Part of a small language model's weights.
Size: width 512, 3 heads of 128 (1 for keys and values), vocabulary 19118.
MLP neurons of a small language model. Each row is named by its layer, matrix (gate and up: input weights) and neuron, and shows model dimensions 416-511. Each number is 500 + 25 x the weight over its row's rms, rounded and kept within 0 to 999. Numbers have three digits each. A neuron's up and down rows have the sign that makes its largest values positive.
After each neuron's rows, "fires on" lists the tokens most often at its 100 highest values on Wikipedia text that the model never trained on; "fires in" lists the words (lower case) most often at its 100 highest values on Wikipedia text that the model never trained on.

L3.gate1163:478550528519500495537546529505547466469461484468495478484515515560499499502500512499490487532470474499470457522493523483476499510521500519550540534484538482497538497527508525461546519526505505509511470498451513544476502477484478511532526479515501501496466512473486475529481499519449496479
L3.up1163:473527475532529485517552522498532450492481500501517496477514501504469511489485507491520471535489470523490460520504531494503522515526485545546506504470522465478499462511522535497532503507524519480524455520453553535478550485481451469498510491498500505489492544456474479506492507508484482464
fires on: "On ", "faced ", "began ", "on "
fires in: "on", "faced", "began", "secured", "during"

L3.gate1589:494480503521519502506511530474493502487481503515473516474490461525517470488482503501476474528565490496499472470498450521479480508463461470472534466500519520536470493475542477506476497518468526476495482475485484482479472479513494511506519498506470466502495506487540467518476496487508486547
L3.up1589:517495503520510519520552523499472495463497482518489507482486484478525475534481507473505451518514497496487501503510474493460491497510482464457503481487530517488472530465523479499525485524517490518449490485530482473495500516525510537482540468532492476445488511491509497502470519504500497544
fires on: "to ", "To ", "at", "at "
fires in: "to", "at", "acuminatum"

L3.gate1367:497506476472454457504495454562484537490498563478531513503493440523497486466505502489500489471507557534513498520498526513505528489478493478437552474512490475499514490520526521515504476530504516477547498502445493527514455485485468521513522490453491504537526512503451506535512496500527450487
L3.up1367:489464528554453479449496512514510525527499526446493537537494494538507485460467523511498523471529529498464492509538492482531502470478518494461533510497497475522511480508481528533494492484470497450502503503478512533477488475450465542532498529488483497540493520506477479513492532462514475517
fires on: "are ", "were ", "of ", "t "
fires in: "are", "were", "of", "t"

L3.gate1538:487530474464486476501479482469497488495491492488525549521521496521487541460504504542462491480474461528492522525512546517480474507457500474499505480466469489462513488482516508500517498571511530478521469465540478460503524540522509503493460499523502510526534529492494505484513513505531479474
L3.up1538:495503498485498489520450517523503490541513530487483488513500473529512509518479516518514481492463486538495532514535513503512481509451504474492497475496497504457518448511465499481528502529519520512546539531528476500542474509518550504505456529489509526478542461524511530476540514504533482479
fires on: "m ", "time ", "years ", "t ", "g ", "just "
fires in: "m", "time", "years", "just", "t", "g"

L3.gate1452:495505473477507495469512504468472506523503531519527495507467518509490524491488524472518478467485519519530556510492528486509549520526567519463491495525538479523502508516499478464468535521474494489485510508559503460562510547539479553521481521514499546506505526525504477425513529476530495491
L3.up1452:493486524510501519500482497513499527474488507545515489465508522490536499506490506478567475497494508506518560498517522520486563533519542527531490474516508471495512530521496506513525492539507493519491501502507523528501488545538483544523475510523529582464532498532490491495504536452541504478
fires on: "200"
fires in: "2000", "2005", "2006", "2001", "2004", "2007"

L3.gate1460:474438506477459476495533487522493520526495511529477518506461478548445530514515495456492501481481482491490514501467546493509485481530539515538509460541475497519522455457555518518483509498467457521490512496521478494451501518522491534511488448485510487507499502528459466433514519537513518544
L3.up1460:459504474480500502514514516505445515472467512468489493472499489498517495528553500531456496501493454506535510480511486451529524528490467472479486498512479503522471458501482518505505501481563509520502513466535525511534512479499489469480496468521518480482536447464501476495495550468523525542
fires on: "and ", "or ", "non"
fires in: "and", "or", "non"

L3.gate1933:519503493488479478472491467535527519525527511485576514465508518534520546520494524506483487447538505485465492481480491503480519508484467483558502521505504544451501507486499547539500489520503507515492488463499482494523502507554503479518439450485516518472502491503511498517520475467511556523
L3.up1933:543563544533519473523519518519522466514516525465516545486517552593481513550510517518465495490471508511443538505516479485506525477512493521541545448507526506477493453490508488568511520532487463541510502486459511521497459513470486489520520409515523502481507493516500509543526507532501497504
fires on: "other ", "more ", "European ", "foreign ", "various ", "most "
fires in: "other", "more", "european", "foreign", "various"

L3.gate2043:479526509498486474482525491520545546468485499535536454482481499505498525530509515485487497483498475497488507481496493489502504534514473472507497524497470447488469509504462488535486498518491510550483502510506522454493477464502460453490539503497516503494443529465476454494467521477520514512
L3.up2043:507513477505522521485521535522523524512453532514491460512488500422456491419522505537517526481468489522514529511479490497534526463512487514557469467523506500503512496493483465530519522540498489488527545449543539507500505504503487511475463538506496509516507537494506450481450461454497515465
fires on: "to ", "as ", "in ", "at ", "for ", "on "
fires in: "to", "as", "in", "at", "for", "on"

L3.gate1330:455492547485468511480461514519517512489522514492502461514509538507480464488534518495513528463511479495439506517490519520472513495450503496513500500515487453498522506501520514514460510493504509516526472470570537502498475448569488524480522493507502472490482490512485461481501484479478513506
L3.up1330:471473530494499521480483548525531494546487471499515490498481528529454486487530514509500502516490500482455448489503496535527510501454493479509505501490517469514518456505507518491491509441467513480519458457488533540495488468550518517541540480479465486519490529434471485454508468474498506544
fires on: "on ", "on", "On ", "o"
fires in: "on", "tomonaga"

L3.gate695:515519501550532498463486462495489469500490473457488528585501494505528527524507516524501464466482479487519463507468525477487487479495504533539519496510499539551482478498508514518474513512527525453509536483471466465515500509477481476518506500533499517455446491531505501506487492515503456517
L3.up695:495481504523492495522478560468492468523508518505514530478484489505537474530505522486538477529518523522510508467491500478491480464503532472491513465518513461496526510565487497521502484472498525489532452520483524486467507540524529487509475508482503480491507490482491512516508536489496526529
fires on: "m ", "m", "am", "am ", "g", "also "
fires in: "m", "gal", "siamese", "mg", "also"